Part of a small language model's weights: 10948 steps.
MLP neurons of a small language model. Each row is named by its layer, matrix (gate and up: input weights) and neuron, and shows model dimensions 176-271. Each number is 128 + 32 x the weight over its row's rms, rounded and kept within 0 to 255. Numbers have three digits each. A neuron's up and down rows have the sign that makes its largest values positive.
After each neuron's rows, "fires in" lists the words (lower case) most often at its 100 highest values on Wikipedia text that the model never trained on. A number after a token or word is its count.

L2.gate1074:121148151132141134180111125047133181133110116095109129156134068079116113111124015132137139119123113155129120114161171096154130073175073117144122127125122128124137066128109119053123134153134121149108144091099112169125146164099129095157160146112079161128131138136147111114151130141117118128
L2.up1074:088090133146092123109122096134140112046185206159132129155133097148190118116087100121128083154154127145106090102135130067120149100081159144061134116112098125067108170101144124138156138136173177104113086126110133211145171133106099096098137163112069159188132106149105086120149081123140198130
fires in: "a" 38, "any" 15, "each" 15, "every" 11, "an" 8, "the" 4

L5.gate155:151107144158189099168104125091206069148144127146136124092100148121159156098104092175081139081117124182106149148153171121156117148162146125156128120120129063077198129142123102112082155120093107137124192084158105138140131145104187163071133105095091179142128118128126100096128166071154137106
L5.up155:104174200169085187150071132096078091122128092136179141119131174136117161144147113153091160180073123086100145149138126136115178108123081101196100152060155117140149119110099160107130138173073136128155124143139092150158143127091160108131063153120135100063135114168119128174125142083143136166
fires in: "a" 36, "of" 14, "top" 6, "the" 5, "an" 4

L6.gate323:184124115144136165105140096090159095119115088177152129133134170115100113162111142097102141171144069149137078150123112106216152119094145122140069153130136137103128153113150097105131164091115132116182162116063181170133154172119137100116163166132111128089207104135139044127088108159151108094
L6.up323:081138106095112146136102137110102139143171125141130184170133146102078143120168166103136113185204099139165139138118157130107092151134056153181054049142121147113139128112077150137092161153116055101165179122093185128122154133187125104112125139149103118125150163219134122142111092103122110129
fires in: "at" 43, "from" 20, "held" 5

L6.gate158:145150148123109072177212166131136106166200071133136122106161119132136130051184110136130163130113094173123157189138137079097114125161188117090079157115097151141191146164187118103200106070074126093115106127126130110128123173157112143104181175140104145135114152153109123139134113193126156146
L6.up158:168152096115146113127190145111142149180087131111171133125103138121096157129158107144187074171108120124101154118110126116167141140136123156136147121117116170131101148138099104090174116118130148104070128190169138077170118129118118085128124180170142167129105180103119105132151142114098089105
fires in: "to" 30, "he" 7, "i" 6, "they" 6, "was" 6

L6.gate931:129132148153156110138078127088107158097159097148045147159143117114134150132154097069123084096156132143188178128112176124110171150128153228156118100106125095178117129182146160103137163118115118116076175165154187095113120122051177202091114106131091104141205103125084142134162197116182123148
L6.up931:153115149169060144122111092145155157116099148135157113094133120155151214156101156124122143077077127120113167150158079126131105144094162106120160094040136094139074114160138132126123124119130127096086134124112086139135140185143095099178196106121083067121109097143146111140138098075158145117
fires in: "is" 25, "has" 18, "are" 15, "have" 7, "to" 6, "can" 5

L2.gate1545:110141206078116132114091092145066125109113138138119131166123124134126134150151071104051146168098072112161112147106103087109099109145149074112119122189142155097061101095145154184075140151127163105175151119171136107140086134122082129114130079100111135122177178165122134162103147145112174146
L2.up1545:093078106096106173137141119162130093102194082114168095135111124146134107137144114085102184161113126147170118162143117119130137109153116068087142072184144158146055117113157182131084078108133128076107144104178132134129137121108066094114137124171130172090093115178065066224074130144161155104
fires in: "its" 73, "s" 19, "their" 6

L2.gate1506:089177164179108102169134097055126144083153120119074130192116132117151096122107064142065115147177132128155074121132154183143076053167147131104129069115168173124124133081090137162149114150110130136082136126146132131199172196124146097127079208123136196103140152120060058124145142109111133143
L2.up1506:140145109211134117152166144189133145093174033148134109158144084127101130087154130141107080105216124141128076138080130142130147069191113100108113181137100144119123183073123166175117113130122167182143046136174101126176074194126176104124101110121135137119125131114073124094165107187075128148
fires in: "as" 15, "which" 12, "time" 10, "that" 8, "where" 7

L2.gate795:115134109108175157109120120117066143133117097131100203141162074130175172122079115125135157101113127047159068137137126169148092087098126114140116059064143079107171072178077146096151101170110156149163166045106070151117145183185141099154120105104131121082140124133138121092128098132150104144
L2.up795:226120139131128141164125224105097090113115135125167070061125130147145126184094153120148176117127137090099108128157207108142122165135115108153169072189107021172112175168181130112155144083132161147161119048090176141150144105138118116153112148131123158091124124164111151207117155173135200121
fires in: "of" 21, "most" 17, "many" 15, "short" 5

L2.gate887:127129174150178155079133149115099137130104115175132141097155138124147101174125097124127149170159132141112142109143119144137155148130093159105110115115103126162136188115031137106136131107157190118125178119133102119214105103105108140171159148093099134114162145059116058054096200116164143172
L2.up887:159155123137055128090110135130143150058136119111159112141104145151072105088147065104094108101190105185142069109133128122156203050134078108148088179123128157147140135190141153133105116134121121140119133145150117140135106164149131121106141127143102111138134126152100097153189122131121122189
fires in: "of" 56, "the" 8, "various" 4, "any" 4

L5.gate471:151113166077057104081135104074130100095143105136171098152182098095111171074162089104105141162114150162103150061093155101142147144108104104141074084150178127100118124093108157158139152113155151136166112179099170160166140117100141092124082167104082123128143144138119098144136143128147083128
L5.up471:086054112143104122134136117089138141146124054114171127219181083118118171118156017125115143106112130142103105102142138129120100095145147106091167145135147164129105084151099106207133136037189169122113068144151178157153136092086093114126084134133159118155146060112132151169181142165117148137
fires in: "s" 42, "its" 7, "first" 4

L5.gate209:088105177134108100090123111112181067099122198090123156172052132108112121192118145124126129097134120108176157143104185103138137114164128092125113134144131138092106103116090139116175076142104070069133169142165147108151165148128152142122144215124171143125132128137124122121139142155165209155
L5.up209:127142175110130113094100111128113074121165138159188109120152136127197121087185142122159094111035138102129146105107134127121131146144131100058097140099128116128138083194114154116205129114216106108149152170160166183123126097137090104120110126148129026120125183098168112116126101151111139106
fires in: "would" 20, "to" 16, "can" 11, "may" 9, "will" 8, "could" 7

L5.gate231:093146157144140120120093162142089115161093088105138124085144148142146160118153165144098159105108103122101142150130130062180140126142157158158137146099155133115130103123088137135081187144127139101162151148173078102145104202084119082163144077135072119116079101166158114087078156108141075151
L5.up231:081142121159176140141135101072133044124123184135133109060106105113139114119128120147133095142098111119085062132070129119157162163119105121129125123128175152151142058144141032156100109142131128131174154155099153110099145116129173127152121127160138124133076154087178157122097068115146057097
fires in: "the" 17, "in" 12, "was" 11, "this" 6, "to" 5

L2.gate1522:113090122163136111151135088077138102103142146125121144182168121126151152096111122150071181138109077165125164049166086074126114150134106150151088181103128089143061116082114097146179110106136112169170104166132114123155100084153144120129145162108137199148158179137144110115135155180111118157
L2.up1522:115107128192138163120052169112077067122143118152132129086133140090114112078182178197136167123167143093132090115143125104141115178167055112165102142168160120124144205129109156176106120129152130092088092073147116146173115124046073092130127106136117120116120123133118117136053175134093104134
fires in: "women" 11, "asian" 10, "female" 10, "in" 9, "international" 9, "indian" 7

L5.gate227:101154090185127165055141144055152114187065153175162074092126170134098083089064109147051138110172123152109110099104090121162124118126090151074119128124096154186131166085121156156144153139106145149091178109215100103076125119093116138164145128064114112101130114116134122135087094139128152103
L5.up227:050131181103077164163091099091171157100153152163105161147137110137145127147061178131070178115105165122129189122094097187155156161201129128244119127114129179150115130082117169146150078142070113129139157136185133141186144119164162158175087078118119154144167065133140126088113193160160073176
fires in: "on" 23, "in" 19, "of" 14, "a" 4

L2.gate1393:092105130128111177149147172140148137069153163132194139132180120135122122103079093152156134180170123157116160092110107154141145104123130073126112148106152106048104127142129115128113142101122132167092097137062084177128105206056152150134192127136121149097128174137131141134147091141105142191
L2.up1393:099086121106116221093114124134165132102140130124140144110136157089096172131149130062190170148071099120135143121135185126187130140118110087099153069077138137053114167149158129187114146172079092098089173144135125158161111097123107133085117057116082099136120145087121080166082123155123139140
fires in: "the" 35, "all" 8, "his" 7, "her" 6, "their" 5

L5.gate1027:146115154076134143104094100109111162119132092126033133106156129140124135184182042111073140142183118183139153162112092192185122103127104190127122110128136073115101126097068117134128131144122196086131181096091131114178124192109121146086090120108083078121166171121141100115115168139091147188
L5.up1027:136157113181138181117150075104094109134106155116165072064142061050152131153140109117090126122091099123124108098129120119179130121117103132142170107157105120145149102088140138119106152097118073097128097116193102171182138181124151097132161170070142136144124132103147122126109146086144117157
fires in: "s" 31, "its" 17, "the" 5, "official" 4

L5.gate924:078093144096166180132163114167146093072122114127095099078082121087152068118126109076148159069135036208088143087140154184171145106116127124120149082122134141112101138073195120091152124113097110066101144120161036063165214136157172128109155148109140161172133115138069098160102112177144136122
L5.up924:089107087149133087111129132126100082120125138178117114107096112121059180117086165130108125192136104112070090136121131109160083107063141131160154120086142125154076094090126173167106161060094157152158142148143183165137079112156166140130174105104087146093125121106168129079145122150148050096
fires in: "to" 35, "went" 11, "going" 5, "unable" 5, "boston" 5, "the" 4

L5.gate1518:125079100111143147159148119140116143141177131132154123152178089135113129083179096155106117180114082149091194149129178113126142089137175137078108143113148096149139165130099172119108137118135106066186175099145142122063151143124101101141125155151076130186164172091055126098125107123167136189
L5.up1518:106098114163155182123133144136138131118120099087147193175110157169142139157149134107091129099161139105145142116138118104161151115182144090175079140194113169105121145177131114149164117130121194139139119187120161097127137117123145167162139255173126144116088063165110141117169189103166129099
fires in: "who" 21, "that" 12, "at" 11, "he" 8, "of" 8, "after" 6

L2.gate808:147097094162106113168149145110103141128161119117201080112117127124120061061127092102117101131104113200126140103177118140111071141153126125081210150171172114139062177114128118103103137080164125150144143141104147107134128102112176102115134158127146135140125187008104154143160130082112136150
L2.up808:113117061185125136179125179139083192153135124119156140109152131102089144134104145146130098160115102111178184149191132109126129087165132174153168163052099118139071201141176163091074162138107077160110129157113139047128139153119114066109126108116168177088135113102134159120080120123136108072
fires in: "him" 29, "i" 15, "public" 9, "we" 5, "human" 5, "man" 5

L6.gate1563:137151110150096144131103143167152163139175129172158182132121152061056133101113098139108131155117153153135114075109164114124107126127163104173106054101117044167161171167101171160122130182161099127119240108117082127119124178121116081069096146124094198093114143063084111108086091081178143148
L6.up1563:088104116139173183079144139124148133174133099125117113109100149121127122099122084208123144099140120131083102116170147085116088148145150121197110074115042107076132116164141076115079114110144134169000146090038125114074149104144073105095107073078117212119169116098122138127094135122166150125
fires in: "de" 36, "of" 32, "deities" 4

L6.gate1324:079118143128125143120162062103089133135091028212170106116077105118142124078163125121116129141083142172099108149114181127093123135121159139173197092183109102115128135095118122088159166049131103098198129103147156093150120129128148131143134154114102118123129128150109119117120160105159159119
L6.up1324:110173119131119110135132161113110056158099158045110148201154148119112178106140112141166118150071148108113123101154129159098160100120107094125130191114133137160170128068117117103095069063086147134124088179126151215123156145073088184109174174104088141112142122116156160135209089163101227115
fires in: "to" 69, "had" 7, "will" 5, "a" 4

L2.gate413:101139113165180128195095118109088090109144115065139180110142191129109139110141070093135156127091109105140140125158129068087085088150133107175145154105183128163133131165118102125133120079143145162091145120141143058164129126130134171130159192135105119078097150158118144152118137100172145159
L2.up413:139061106101138185136106144114093065131192153110209171131177110087115135087100110151129126174030106140137134160134104099132114101163164121171161024135120135106152128092091148120045086108158095116163128192098086087173100077090162123121141165153191056115116156146099105134109122097136139180
fires in: "united" 43, "world" 20, "international" 4

L5.gate81:148123129086089154114133093116140114185081113200169136130087143123085118137172126056168134181131090196131124075107156164176110124091137114062155120066092144140131104196113097135166150133145189089125146178206142128159084186114124127139139167173148090066088174124125092128154181145126132146
L5.up81:085101093122073118123141190121090133146175137115143083183143148061129132123092105151093103084158135112127149120087149112127090173114113086143128101118112108138169108085125167109124085081152148081172125105147116114143125165089114193099169120148155147113183074107099100167099179107139156135
fires in: "of" 47, "was" 20, "to" 6, "and" 4

L6.gate1477:156131102106123114116170131068131115182164161162142091098084062077097147142122127146118170120115123139112141139100155130138158125148156137132137143093136120163177127099127096151142119141121125108093127113118109153072155127061148165076161149169091086129135086097103144187098125115120187128
L6.up1477:131105143154198177183161081119181114149149155159129140083106124106160097172105105051109139117111121162056158104112158188108144055091081093088103170207078138116072185095105117061123150110160121082092119126151112120113109078112102157091092128104072117114126093098091145172138113158114131143
fires in: "by" 38, "before" 12, "to" 11, "from" 8

L2.gate830:108121089152139087178108142100118072096158097153159139106111148107146116062148122050112148103074130194159116133138171084135158085097122096185103151144077097079108110152146150081122099128109138136124149108132141160119122100114142093117127131108109116141144157169106095151131123101104153146
L2.up830:082126148163110138143136065164121130121107100161166171140121161155104070122123098116109142161131097162180069116205114089131138118130101091112119175114120122152118145117167150143104096179145167150073127141091106108103091122112169120145137134127131192087133150108136156169133111142147131104
fires in: "i" 22, "our" 13, "you" 13, "we" 13, "my" 13

L6.gate176:131164162152134145112129087119118110134091139136121128082161125108146136151144193077070186135163097119116050125155122079187108145177135096060163146123145111109087170131136126137066121133159163119086166107165088068160123138162127063104067064113103144122130092091125116170117098113157139113
L6.up176:127134136084128164146122123112096102118167117111123126116164127139124117191093117102150032154171169149098172182160165162110127128107106187142100150147134129142125180168117176094055171177080144138106142140054131140134129131112121130070142113161095101129153142189143164217160140115075105197
fires in: "of" 42, "for" 16, "is" 4

L2.gate667:173156093106080165117157159123145120176109083138116115073132105151189150103099102144109200163122177133154155141146105088110116129159152192191152163149043150139131142089137171110077105101126148156132143066085132112166125170135152099095072156123129153092161118104103096112157140105221158165
L2.up667:109181120133124130184150111087156148148118091172141070138127137141135131145170145095117175157161076098162110131203116072132119105135124147149050181085124123104119125122123158129119127168151166163098114115041132134143107147107129104077115145064150073103150126059106105149153188095152129124
fires in: "without" 14, "by" 14, "with" 11, "through" 7, "upon" 6, "under" 5

L2.gate1189:129102100132141121175205045151081125085109135153123101106156157153153118151111084131085102075144081180135169119129088125156166179102160084162180176160146174169112192130077130184106130106136129080092178143155141087151127172082096187133076087140187148130172122074120093141082185127130170132
L2.up1189:119137061149125144153140089123099122075103141131134053129084110161150102170111136128084101123125061138177117072108192132130151143099165106214095092138123147145129215140091148143160152124094107141113160142079149112149092160126130144093143103111106111126106124094118115124167182193077202133
fires in: "are" 23, "of" 18, "los" 10, "les" 8, "were" 8

L2.gate1182:132143140123173118126137137092143128201053128129103131097140073091141096165142123125205120130120132212066124118169163156132099117105092179152100091172159139186110106199141059098137168200089144105047174114101068144119148154143112131172122152169124144091091137124148189124119114095164182048
L2.up1182:091142091180118081150139116092168189149177142169158166142124095151136164152125127119133166140118159164133118128118121134147144082087158066183109082071085155143121128115133143154150102088108120189158120150124152081159088192123180115145112091166124155177191105105157115110177123134074143148
fires in: "m" 20, "run" 11, "metres" 9, "miles" 7, "running" 6

L6.gate669:150150161155125125089119121179116092105153125133130120147093092106070082085129136153109153102109075117124146117105137140156089141156047109113142149147125151063177111116163109125118183117127131088147153120172113096129142169158178182108130101171151190146188109067098111177114127142204186075
L6.up669:128122133137094144140162183181079130113154155122107131128113111123119057157171130142176141158084131171163097106095164175141146068131149145082140069119111096085156106097100139190100089112155160107102142174128149151123070161065200081061131111153116114142091136112101091178099133162193120108
fires in: "was" 56, "were" 29, "is" 6

L6.gate823:108084161110143149059147109093116077165134137091159139118167138089113099104151166070116145137145134153124163140156094181121137093112153112111132104106151087152150183144115155136137184112113194145190080132092104086152106188104154109139100095163124070141083118188155094106114129069166062180
L6.up823:130125050121074136127126132152087127101172105148055123124161118089165181113168129132147080156167119105163125212148138112147168137166135099135108149147167174122100119142137154111106073109129109170072152128151136163123111127122148146150097113091110120137190177125126126126088179132160188137
fires in: "for" 58, "served" 6, "in" 5

L6.gate1457:076170129125170102134084131193079103102167165158169072110174151128074137125163154202147078125071123159037168076136156079150125125154124101190151184098138052132115076119139054130169094108147109088152142152160137100193165132099132078135112155110107104121137096161156108153119152093165119139
L6.up1457:149203147108070119171163146124133115114091172097149125172170132125084141131114122102200161144113158191130127145153067087110097127116150140132148150104134137127150141153167126089114142146144117146100073140128127093130160121116137111091104168123127106089175106133113091115101174168115094134
fires in: "is" 20, "was" 18, "to" 9, "be" 8, "as" 5, "been" 5

L6.gate617:194115129200119125085110123158137058128075119136186113133094087066075156178116151133120174117093090200119204096163184119131141148117119164143092142151181147139165156113130130112086145142103158122129124108138142149108082173130088107188165112122108136187159163159211101118073149103112115155
L6.up617:126105169090137159160079179134131148045105139171101107136159180130130136123099195097165133128109176141158134110164140128140127067141111143091136103182103139119150191123101152130156152096064131092119121168119175120174162135145156075115107120133081094127164085106175047111106155151144073166
fires in: "in" 18, "during" 16, "of" 9, "from" 8, "as" 7

L5.gate335:125126098098098141123121133081111120136113151101177098161136131122109080095115135130114138099086114113090136094104104098123103126124154153133167212148127137137115129158125073105145171154149135123147116171150135167111107176137163151203194146124124111151161162120030118083124105080160126156
L5.up335:197098156202163152128110119107132091207075117143130182081135113086125166170094156145141096120162141153163094222055108108076090166109089087137206147152131106174124140122136130103150134102158150127118109088187072150090034154178086055168098113158145136090161129105133099134097075146129116145
fires in: "to" 21, "in" 14, "have" 7, "that" 5, "for" 5

L5.gate1441:116165100132180171084063160061185051076123141115164116085203120126118123115101138140169158149079055180144069128118130111187102049154116126184158119027098128157110141098131118114194144105133127170143168123138132083127167134125172127128126142148210112137119128119109097132151151187142174131
L5.up1441:134110127185168142110110146107069142157130185128178102092106107113168161137096179127071147144062111133148148147100154126127081129109141169109171178168120139146139105140159083077135118143099180074143169184172172095082105090142150107101107109065106162116129058176155082126155107133054124120
fires in: "his" 14, "of" 14, "at" 10, "a" 10, "for" 8, "as" 7

L6.gate1228:157110101072195069148108112229110149128103099134090110142094146128138132123144130177099116107152156210138104154157172138110124076120131117102123131116128099077135146083147137123139087112163111093142180177170170138098122152109104179149139119127095187139123153069128160074159134095108123089
L6.up1228:106143154128184099100115211053108059140168152091127150168043113168114123116103174176110153168108127160160130181149169052099129115113100134155108150181130099124175140118137164077188149160123138100140146100176124144120180131135069118115094168147134128158127127141156161119099092142103136145
fires in: "to" 44, "not" 18, "t" 6, "ever" 5, "du" 4

L6.gate432:133125074127152168163094124166004080148179177162153115107174066163101079127116149178148135154167089161116139113118140161195050135148114148125126160149114182076096082143164106105112177162079114115123210090176183127112146088070143106086108155152101146169107168132122093131128135130146143119
L6.up432:099131115151092153096129157182142169109111134149149170118135100104099087118140179143124131175134119108117201111123180174112031111131124080145173174162114138095172110089154153097120118108111111104120119132146080114083108162101111129082128130168111194104119105165120134134141155109170128166
fires in: "of" 16, "in" 15, "0" 12, "at" 10, "by" 4

L5.gate1450:218153083144136135109146098082131103146106122154121114129112152123148108184118132146155105069147106104155150151181135212150137118150142079146116180127124127115108111121045141140152100117105138136162129089112117121147100113126208144126093124160204112104177131117119179153120125133177151118
L5.up1450:125129123148159135175110072143160147117148135058098113152078155109117070098101135078170101058095129124159143129129136109122121109162128112119105114131124125078151093120162134155077163195132156111081135129128144154131155089192135123069165079111176160116081138147192098156120077202169096049
fires in: "the" 35, "l" 11, "lights" 4

L6.gate173:138072059180125152072188087167140147172093187115160086139054157129129118129105079125069138148129123139129173143143118109114157142138163178089191105143135154104148163146151128147070124162164161145120152066163152039200100162082143155071107163200102142139101111054142093133114176145133147090
L6.up173:199100103063085146131141089116132164129112140079124111186125104110135141103097118142138127114110114181128156143120129133111138149167115161161134109127132133173105119241115126101119119114179139145108131120127133177115101130108088112157139090114156099142180145113136084137101095118124162140
fires in: "are" 15, "with" 11, "of" 10, "and" 9, "les" 8, "among" 6

L6.gate263:077087101062116123152132078085203144152167148107105164072175167086091150118130052150089140118144079134095112142115177137179086132164110049156108079125104167213048119106137113115180149086164148137119159164162135163127169093110200188166136144113192189168136053112118128138221179152148127145
L6.up263:107099089148083119076217144143086131128117155132163083169130167135120073147125119152148116108059149127135163141115083111129109115111102176179146142150113112109111108111142120134114133162107115133070109148083132147063091113174145159131190152138093183091122114082109066065208090086140145135
fires in: "an" 100

L5.gate1160:122132159043160236078133121099178108182092146107152076130176097056147139114148070118077193100140073158131173095158129150163125107121078137161137103150075183140171149121144102151129099101147129091150095137182109157123142165105144111142117126075136096142173106129155113120110171082162101162
L5.up1160:118174094087192156115122132134120104151153153114131173140157128128091169131115053096090144099174062140125108070146118102191176126127111140128107091129094072183112174079105091144112099075194105157149160186190182136178144143142178098085117171126131170162083165111128134125103164126142138107
fires in: "a" 87, "s" 8

L2.gate1664:115100125096150184136165094095122171137107147175105123152111139068134111151086042129157130146113112141122168163117209093174160072078166109115128108151195078093075132097123179187116173135136139064192182121111135127143110113079098161114063093110121106125162144130115119163078093104138113156
L2.up1664:116112073100092121170120211168121140116139096074130115187137130204171132133108137112127127173163113164176107139180157146117152056108074077153155135084053121095054120120088166110149139089078087156132156091137082102095110154073112101132167134147124177115100161084130154110170105119155114150
fires in: "the" 48, "du" 12, "its" 10, "his" 10, "le" 10

L2.gate414:112150160147138065149154122174117124086145135190205108139071093151119193136190130106134123137115136140108114163157113121149084142130110065183119109174050090069171142102155121088082090066095103184146071109145139174117116153149164152146134196163129196078114115063111082149094161150100085108
L2.up414:137209119130096125160255132179111124125128107085169135134111162119154125121113130088100155137161168091150116134098122146121113133165099177123131127142127182103159145109126095137145146076123133151104098036197099142147135144135148107140069178137164105213112101068086158090097149123150102141
fires in: "where" 21, "and" 14, "which" 10, "when" 9, "of" 4

L6.gate1280:131116181170127145119082067130150116121152112108144148102136161051133093087096157161126159085132167120173139129085188116094146112137121142127116126160099075135138101118077097116119104123178117084144183069115156106126111090141121079133149131125105124044154102153104140183141088087206136111
L6.up1280:149145196126203101109181121134122059117172123078087098126123073055138128058148148112156155150106106141120122203112104137133134170100184133183108124153152147033080116092148172153081155118151174106102142111162084139124084131136125168062107161137117137137112160134173093131142107093142106122
fires in: "for" 39, "of" 14, "over" 4

L2.gate1056:156146111138146127150175131119106148120125171060106166170140137131089101179149090072106143081119112113212098113121125146151054122146142072172095059174139093087126140136156106114106176147104098139111148100146080123117104142076159130104089156131131145120097145052109123089200120095109142097
L2.up1056:171153119116121121124128139168098078140057146160152175174133180111130190088115137094140158106088167208093161119147110156096170168122095101196132135132114154100149152100189150140169041101214133124138118171141069121072098123100109123152136121150092090065176116149145102098179123113126133130
fires in: "produced" 16, "made" 15, "make" 9, "create" 4, "form" 4, "build" 4

L5.gate810:138133115135143159125111149106114121098053081138121106088123137119154150114106105126113095094116110191133108137152136076132114140139136174110142091141114129124161180136145129121047090171101152119076127125080092105116188104132117133141121154117166045125166135145117084144105124089194136130
L5.up810:133084165111103145134110118067148189149143126101098126067174108128094154101110142099091108110138109144172147137163137098153099223070163171118139168122144081138086073163144104129127085067164116121060108157057113209132148124130131102107078145175149128147041152148135139126109096144170112133
fires in: "one" 37, "part" 8, "this" 7, "is" 6, "single" 6

L6.gate647:165110095128156169089192087110124088122114104127146138128166100060125122116087142130128168159113076140129109155140239112208152130163080138138113174141124089190161137126160120179091121090094078131120179108124151142102123182112167095054120086118127133136152111067206104108095159113155122121
L6.up647:137100129136138195122197119142123139143138120124149121143158054101167184107143144129172148109127119132168090116137144113154153124181100150098120121126101144173159054055123151147110130116176126114109127104115110178117079189156105100088168125158172089072089148119152147099114156128105142119
fires in: "by" 40, "for" 8, "without" 7, "in" 6, "of" 5, "to" 5

L5.gate196:129132093189144125167110095112107102182063087156134113131093199142100135114150037133123137112130086175134094114135188092155106092065136137163097123091141122172136144135062145162132122128097126058171143144134179148151117143100126200077123099108112116065164161131153130155077161101099128120
L5.up196:195095149135181156153146101208102104105064145131180088156089129175094171164125146116142194077120085144153080132132102116174124126152197159094088120116114127133099098083126133176146114130101158106124141158112145075135137127102126092135091105141146153085114138105142101129153175125118106076
fires in: "los" 21, "these" 15, "of" 9, "the" 9, "les" 8, "those" 6

L2.gate136:122100141177165133169135150130115099111143128081128091074110132113088147121137067089121119132127100129177128081133134122152163121033135101166073111136077089094101142082138131139127142179119098170224120109153077109132142115066136130158108141142129158154154198142072118116147165140110100192
L2.up136:051039135175139194146118185108097072131108142149095115108159139090111162131166097134174152115131107087096130124185128117145093145111106109069137153107068148103108178090122095147137106190168117120114127153163053084134159060150086111094139122106107081135116134167133141133087125133145104146
fires in: "one" 49, "part" 17, "son" 6, "larsonella" 5

L5.gate1536:115086138168210138097129146128123090077082170129117089095137122107153147097144033096128172138082078147139082137120147089147139148118066146102168151124119127107080171111113074136118119148141119096165141086085150098181136122103073130129151159121076102146115190064118117118121120092141194157
L5.up1536:088118139140120154139130127125123165143144104102174124144120134098087153120104099156148169149127105147145136117044143116142125123157102130113086143057106147150074120090118062149109085113098130117158087113103137118176135163139150130142123126040159151172169119153131131136047185160113120195
fires in: "his" 30, "s" 9, "such" 8, "other" 6, "the" 6, "same" 4

L2.gate238:105158038084099164143137100149122059122162170086117177139143113119096131151181138128124104083110068129123153023174107100119076072122129098155076173129161108116125143122130090159165147167103179121111117145110122125157125097144138129111082217127118157124121132126128119106153142097126117166
L2.up238:114100103088129188164110175255146164185171133138137146172121141139142113145128121159133196160143116150124106111140096152184110086100088072164126154133104119138137167114154075147142155152112115160104138163166117107094133213139125162073143145099128138139115098162118198168139126126097070144
fires in: "made" 34, "make" 13, "making" 11, "makes" 8

L5.gate396:110167128112116081153120118113102138092136088146110101088157221073140130081118136132054125132114100106149118141095135105144114150130138128147200151086139178104102123142109122091125144107107122135117120149161192116136110130140163098148118099083136122153152137112131143104081160139129107143
L5.up396:079135077093073142122105131162143214122129161107169099158174143144094184074157153188128125143049126122139098142159151156126101117153147206138073113106093131151164166109103087142128106085143122080125110170121155099086137141176131136085137106149128143137148126058141117104073113109153079109
fires in: "a" 22, "in" 18, "on" 6, "an" 5

L5.gate1551:092100140147124199082159089126152117087187128157174145123077140095099109224171183119127153161099150104140129174135142160128119119135171106169146120143147130154092172152154123113110122094114179152181100160110172115171147156120173098199121118151130084027152070137131126124079136108100073082
L5.up1551:139129173109131078153088143148164098138158146193156161088132105109159134165085141159128162076096159186147110088168132124113139156134101165125103119120102123073174098047074146096086153078150118072124093111084089182117146140069137113140144114179128146151083133093084147141133122083111148119
fires in: "in" 73

L5.gate1033:175091077189176176092101131126119129136199183128080166157200124219167098085191114124190113118197114082111194133143106114154171118094161106141132102135112093117129108165085130132152097132150104123099150044108072120101127173174107155151085145105126124085142104175157146140133141163145150099
L5.up1033:130160170161161144121119116116153137104149121073125158058119153083163127088117133118125102105131172099092122134179133170098147029115119125125128136219150124105104098137152164091115118130162094135095101056153111142100119129164130116092111114091138148153104106163145067125142136180170157113
fires in: "of" 29, "first" 12, "space" 9, "in" 5, "the" 4, "rowland" 4

L6.gate1383:131164116108157115064107093117078080137071134151115134105106143127095048143123151101158172109133135193151165136103174121126123197162075135094127167148116145126113108149122075135087195117082115186091142122127136101152099173126131115116101174106069147141093131126144079122100121150149130103
L6.up1383:160078119123144148136140158144136057096112112114103099109181137086137120086149135156121132102096077107098094094156092130152099080102119122131114126139076109149057106143110200103121139178184126070125145163127113090121082082099151134087131139138149137123123111111109089073106125192126158185
fires in: "was" 42, "is" 6, "been" 4, "were" 4

L2.gate713:192111089173156089174193122121036115136184137115175135140094127093173117088160109029167189132079139175112121151108080159105123106124087140132081125183103077135112155120165113100117123031146148115165143122176051135063122137143191100174105162120124140160129165090160173129108160106161159146
L2.up713:122149110130151139119097204150098079076068078141135099103115165127050089097167081134122157116137107196133093106107074095142068096098123105130141123086155086109183123093146114170102122113083164138173155073166105149084122180084136130112143168141160170153085166148138211161112144146081122112
fires in: "released" 18, "i" 13, "s" 11, "we" 10, "history" 6

L6.gate430:152104166167133083153172107145191173120138094155129169041163121188093097183096101132041153123119112150098159163096150091142149125163103143074116117160152068105071185095134148093200091101156100132142153166172083092235192127061115104111110107124052088115117159182140055164126117107125128153
L6.up430:135138092112115115142104137201114148085102171104133154109152133075123155116123148115134091135146142106121120158121179112099137126178067141191089137184101160131164145165118136087058138125170133122105125154137132174120142182119101122138099119096177116119162148168197120087226124226107081156
fires in: "it" 45, "they" 23, "also" 6, "he" 4